config = dict(
    hidden_size=192,
    vocab_size=2048,
    norm='layernorm',
    qk_norm=False,
    schedule='wsd',
    decay_shape='linear',
    max_steps=5282,
)
MLP neurons of a small language model. Each row is named by its layer, matrix (up: input weights; down: output weights) and neuron, and shows model dimensions 0-191. Each number is 128 + 24 x the weight over its row's rms, rounded and kept within 0 to 255. Numbers have three digits each.
Before each neuron's rows, "fires on" lists the tokens most often at its 100 highest values on Wikipedia text that the model never trained on.

fires on: "em", "ic", "ech", "or", "r", "on"
L9.up0:133139109161096177127112093120141120135130172096102117139106122114135160113109128133133116140126123140122096130074152078107184084112089131129137128144095095111099102142126175161115138128112145105127153155161095088176100152152144146157158143154142132121088114157127146126110140095136133083132085108142101166123105101081135125139089141109124188139152173119151122141159080143112148112110134130111115124151129117150160151124113104151167138121100092144139122095135155131089172123159088125147106166148118176121115143120141113109131101159096125123137136158110142167140131162119109161
L9.down0:124127169128101138118105134148139114102136171142098115135060123153126061156107105146117125127129136129128079162098079124117096151163100145125182140148144136147141118190125117135118103100110153148143106128095082103161163096162146100136092137111093138155157107134136150108130121100125096123144140110096095122124160104109123108125155103123150164092113171137137117100114141153134148157149167164185124117122148124139172126121108126108142120111139128126154103115091144164142136134139176123148153157128147131108162113137064150130106137177117104152116130109117091133097147117102115120

fires on: " sc", " on", "ch", "-", " through", "r"
L16.up641:125125112112154162148099114136093129115085106129066130100118122142106142105108120142147144110146112143130149139103142118118132121115153137152124141109118145159166099133120106113155138122141128135105108145128122056119123095143121116104103091075126159136155149140126100072164098087113133167116127175154120151116120158138133140115081124128121094121092105100136146136181152138144073113180108085122177106151127141152152114144147148105129179154132122103123191109157139187142134091145122129111097118142117103143133136147148099140155129118133114182120105140102171145123148158124162102
L16.down641:117122126104136122111114132140098104149073150122126125112149141137137154134134122161102147116118165081143143133168127092123073134113141113147103135091093146147167127095144126164111084143120150166113181132156101112155121156154124111141141091106126104106126153096140125147163095145107111141135116164165164144120112102132152148137054134108110150160100140085111121130111146089111132140164135146098124160144094128153163144157162155147104108130163098098122087097146100122122145100125143109153104178134145137133135113139152145089162142128124140149110082132153168117091089133132143073

fires on: " th", "oth", "ately", " hel", " wh"
L3.up638:102126102114135102115166067165113143114129084149121128124153121114119117147112131086145143111126150118152143124077108130129172204130135112092093149071163154115119114121140117124186107149141139097165086081138134133106106155131206122170133116140149104146116104120148130102093121143111099110151116099110152080146114122113106147101151155146118120083078141120122138162154157138124106156139146136119182143144124136091126146153121138149162146096149135133120118140137102106129125143135121164131168179100134138132129115098114126126090119136123081149151130110166122165111124123126125136
L3.down638:110140080135141117126132130165147125099130122134133138149125145129096068079118141142094122120123123136142123184092106110159163160093137101121136119105126097085129120138143145103163146064144171114106113103124104123082115153133178121127132145141135081144100139114132121109134132112131094142120071100158156114147114094117098145121154102127121129111129129137161133114147167136110139138127182151119163088107122180166158167143139147156136126098128090163168147134075127140082136128114135195126154123112132131108126155139133149151089090116157106141109091155143099103122109147121137137

fires on: "ed", "ood", "f", "ing", "on"
L8.up29:099151115123139091132101143128116135112097152118116121153133176116114128137098142088158192121158161123142145088113151143137106126153147147118135100137098139102086106143152100131137081148135134101151180180127121115200132128115130111137149100094131120106125152137188137126118103144166189085095142145102140108164111104149105135112136140141120096136084126098107139169136139133098124135160111116137121160156165110082094155078131120124149146117172132132151102175120128135150144118130134117131129117097117126170127128149119073130074143115122158110173109140129095134121102137129116117
L8.down29:162115137133073165151119147170142109120144106150159160077114102132149167126136130113127113113095125146074118120111122078135093123117133099139155137134148085129152165147130134122142144135109151148086127151160148169122084148136135116134102110104087128140097161156092133107147093106139128131138099170136137108142148150110156168118135105127105115144095155134097113133101121118132145069112199179109118150138115108181150120127087137098124110119155137116086123112150128123107103142157119129130146152108179105118147150152150105132138133126125105100092156099131140114141081097149150182

fires on: " wh", " med", " col", " hel"
L5.up131:121134190144135116137136104129129155194119103142143163116123119144087128075123099115148146136124108138156125161103144120142171141138153122126136145129131120143111136135164128123138155138137093121104090116112092167104102175116116100164123118126121132152129103102118142151117110136105145107111160106157149107160113132134084129105144151140087166123125166110119133129125149161127153109134114155113106146134142168132146150067102097162101154101129123153100065137156142114090125125158184185150148131103095093137090111132121170117084093114122105127124106111170145144120177084112130105
L5.down131:118145110107126135063141145122065151105149112126147124159148096150105104088131135070145175133157179108182084168147101125134159156084120127133119131136110139114136138160114101121137133104165155149096085139128114141149111129072138143087104129137169121124148111117114117156119123114100134134100164141125136130139098120106104118091163137125127133121127143091153119127121120145147140177117092084146123092116149142128139123107117150185106155102124108130107123105133163145118144142140110175138110124112137104117156118149063144161135093167125108125155118125172092181129119132144128159

fires on: " st", " St", "st", " sh", " un"
L16.up249:143172121168087089135114113155127156110131113142144116118134149143114154165180132105105165129170113155087127124131132103098083136111139127125155148125155121129154130102154099120082108106101138063118148163147098110130118098165117110141127139087124151144120163124130100132144152108171124116145147106089152119127103128139195121119089111119172076151151104127136130136106127087158089126121125146150141083114076162156124103099168101141133124121105125131117130151141124101141100131157157097117146164130148144156108164136149094169108141101144151101110115136131101120078110095148151140
L16.down249:124130131086113126153102088099159097108092156119147114158078149134146137174114099147175148156156119148115108138107156109093116104135108131105128114120125147134149099127108145129113160145130100124117135162130155086062152152140125126146122148095156142149146173101104124126149098079104125155121109152147133131089153089115157097153100183155158097149190165113103121129095170155092125108120152118100137099162080152138142152123111135110113122158141095116098139127111123100140118135115117143141168137133136102113141100134191139142084107134146148121137101173122108141112161135139138124

fires on: "ost", " sub", " pre", "ut", " Pre"
L3.up156:148131124159115090124130121158151146171124125123138146137121149143124120152111135163138118124150110133105146124104103172112150089150144081150116147147153126106131157167135097111126164137086111152150133092103110124123137101103145152146159067100054099148127102124163111130101118129092132126135120141155120099120160109118160145149158150127104111143133108144143153145146141143098130104117116137180126136142126127161122137133167098143130114101114140145113160099108113099168133129157154120118116164085070095082115159113123118075130147106116162143215102092131175148111133104137127097
L3.down156:170140093104105112120118117137162134169165147138097089142123140131148101144089106161116127110136110137092092168166087123131116113151161089102098123137103138133143119171166133112191126107125114109130133122124096133129137156106139116087144120143069142125116119139143126103134139111127112139114125127107124168146101108122150203151121117129125113108151119123120131119142150087104130137132114119157174129136145084149166138166182126099126131144105149081104096134096144099172159107143114137131110140125093148133113164127150113143143151137114176111159126072169149106132136157166081089

fires on: " St", " sh", " st", "St"
L5.up113:149135110133120112176155163127121114120106142126157084148139110154142129094156113163133133110158116171118129131124133121100143119143140132098134115064145079161112115113149102095086151154123148129151178154121120100166142140115151095087106152063134158121187117104143096123106150155153130112128128130119127181103123072089116093124101125090179110131155119098131125155131127115135130104136144155114124108149115154151134134101161091097131167146159142140119128182156141111180172119108106119104145142115138125136125153099130115124120134097117085093083163146140122120129099107136158123
L5.down113:110133151102136149108154138159141122129171124082114106121091141128120134159141150118133147095132160135120088118123140083118151108134141135094162142118137103151099132091104154134163108141122136144209142179141143140040102139093136127136130130141155145085144126154108167076137132152134103124080156134097102103140099093131120146090065129115124110106141114153135149146117143109127123169096106157102127144146119144138143096158120161158124105122139150103122165156154123115102119109146101160116100109145147104120105149095112138138155169150132085158129149113090104108122149166124130139

fires on: "g", "ort", "ra", "h", "or"
L10.up159:124111098127138124156143131127131119178112109102152099123110145133158115143194107111159134163142112151110153120197118142126117113145097115099133121155107108136116142103137140132108169115143149110142117089133101139129103142086206161104136084074086108131132098117120082131131173133131187124115129092121126078134134127142121159120137099109138137149133158133073111117139099152140078157129149145160112124151105132140143159149105133129137130119114125117153142130131132136123094139139109108083112137126143123093122100154140092114084165152101123083132122126145163153185162149108151165
L10.down159:144128105116134149126083144124132128100124149105151124134119116152147147102084138121107123140128128099118136100113134172119142111138114144102159146166149107099159102112115091118121106123103107143123116147120145149160107098145149111128125173133115156145129161127219113126118133141162123098146118182154090164122139144094146131102118185134107138137115133159097162140153133130143210149143124114133147145117159093107089070127119139182145112101145119106097120115136119153169128086121101123162164074127102121101160115111099078110142148154154102116117134096112107120128125160111121099

fires on: " \"", "'", " '", "’"
L3.up447:131096162164123100134125138156121151160097128111109165052110137155141109133114134157091105101121130058135131150106137136146152141132153146150136083141116109109096119108143146083118185104102112111097142161120088137142122152143166121119108134168116160081130142155147105147111113102135127107112149149115134109143138122106124134088104115129082163073127109197136151105157164118148093138124109156156130103148170121170082164099120169112139096120121115137151122123126157134125104103103103171135124158127153148091125144124137137132163103101126137131147155145109161105115132111144133155
L3.down447:127152142136172140112135152124104108169149146134157161094136146098135131122111096149122130117136125106132094102123152124126156124127127168119149103099119135138092117106139163120120166088112112150132156181110115105130124123099170115132121147124144119136140127201094115109097124139128101120091096106112155129113112091091170153111128136069126135088106118141129126134115155098164130131129101151124142100103183084161131153125124187119113130171141143115154118137127156148106113141096051132129099179113125127119088138118158114136133099108096134148168146170087161116096145164117158116

fires on: "ribut", " appro", "rib", " under", "erg", "ording"
L3.up480:121094064106093134071093149154137139123123115109154159160174122108137119175157104084099113153158131157101135075096154146172146125182128169109131101100111116116117091129117120155120148154103132128122113101169134162129135141124145126181123099146144144119141113106127114120116105110105103159103131154145068144164131159170116126136120135144150157143106130125147129133129118137149123154123128176111149147110139143138133118098092131091123146122148119134125129127115116091084112135148087111111151142115096122112163145105142168137138133137106132168137188085141154155125117187117088135
L3.down480:084111141079134111088104138140160113107142115162136112129143093133129123104161085094157134150147113121097097106101109076160137113138117128120127099136124098095140132107149115165130125102139124097121119083151093159141131113158127122128079105145139153151118143109159115152117195160095128153143147146172110177111113149133107165168122123120164111147132143072144135161100148139148153135153152169126133102081119151152135131131100120140138112080127126106176090111130155154131126141109083149083139142141125145155137127137121114104128162132088153133121132114120064146125131169089101158

fires on: " det", "'", " Her", "’", " disc"
L3.up301:133159131169097088115143154121103152165119180109150147138096120131151139139150102092108122134175154134144129137130096115118173084121136137132124077126114123120149104138098102116122105126113125126137176134108099125174123146159165145103142131130157128093113140134150109125128135118072113085136129136129081086102139152122124157149115178147114147115116142148121124137145146122153156129162162138145126119135127055123100108133144105094159115141086070098120082107159135138158101139105135159194121136109130128124119152143138175097111112140115115145143091167109149185145142115090122134
L3.down301:132161117140087122117077179088125156137128147063131162131111130084172132143202131104094161147160192134113101160130162156124120090080111138125084129128089138092125127145126107089107132107091114110109173175145106111145120146094155135077156155141144135146114151141106128124125164110102156127114077132134125112106140110108125136131139161116107125106094154152128126136130135157157162152144150088140084158123139122117111101137181087135136112160134085116139114108140124126148099139143112119158102145123150115135120145158159123105106118126104119142155124122100145148146136125130138116

fires on: "ly", "ially", "ively", "ely", "c", "ally"
L5.up690:137103154142121136134150164139161106136184117132119180102108095142121126157122126111122132100100134114087112078169128143166121165139129132176102137134197133100150149122147123111141096130116139116112123102100159157116115137111103115069115137151160147080124113148129151142138158129115086089128128112163124068124107094145121122158088114161171107127117129123106150137117142132102152126147094099169162175125109153110100121125137106113091101149132121159122117111122141119117103161116118118125153089097119162143135155081159141160130150150136096159071117163099161120117153122152108130
L5.down690:122073092133108106157157092125146177159104125119116125094100152123105130124142121171115119128183166149153111074151166058119118165117123102139125087113114143099158117108140121125147092125145155126117123151174146124088108096100141143143168088099096144111133164169093134135108131168128164133149135117136126125146101156139135154091128082096122130163116126158144132151125169145126142144096134124151099111138132105161130096157141109119132139152144130117124117136109151150127172075107158105132106132152112107127084109133118139117096140073076130130116128162125155154123162106127106146

fires on: "I", "'", "N", "-", "’"
L7.up706:117168096138086133131137092105091133122163147098164130074135116168129139139165091104104099103161139095156149122113124095135098140098151133117160129116118146137140084120071147147100160109153122134160155119177122119110086131118177125161130145118129160093143174149120106143108108150122148128118140146138106153102124123120141143123188149135109128117147110125118110135166125165135127122135131152099160127099140120138088112067112156127158140120077155132165137172105181167146078122083117129136145150089096135153102098170127123145138122121102155104143115138103121151147114129107115119
L7.down706:170119141104103107126106106112160127186101107081118148104125145092145118120125178148151107101105150133135121097122138145142144131129091141132102136138123131116152142102126127129110137126082134178102106117101099159158113120163115174144151085121106163134123134118136130141132091131145169175103154138148137146134090121117097093115079062123097127169104138154136159110123153162154123178143117159117130165101121179121140123148174125096122095111160126094160139159114114124119083160120138102093109114143115107126105137120150158176104074107157097162142130139099126131141118117115137118

fires on: " of", "ther", "ary", "on", "ic"
L7.up505:125131112110105144154131108121154140149124169138098108118126111082102144112108120119113135115108140120177143131085119119131116071136151096119158113103149141119165134147146122138171172151117131122121140127151080107122130159087132133125095095157150145089142131140133106148120116160088134118092143068087130160122116176123136120133114134142149123151153151155112130127140109131126122115079125118141103135170146130148172145045152165094122149074125092164130131099139127141098161114167156112141167128132149154103078156159138154119137127107099121162151167169113118137125095146128080131
L7.down505:084115178164116119141165139106121147075094149120132138088156115169146110095129123078106134088118118162159109159147125172110113130148149134156095141115160116109152143079121117128108117110143095101136123130114161092094137124131139159144119157104107117131116115117158143137099134140129107173157141123142164163114123109083145128134150130131129090153091152108122128116119135116111147152125110151119105118109139134129113130181080122175144120153118125095091119074101158137170099128142105172159112101176158105128149091130167132116146108141105119108156131128121090122206128154118127138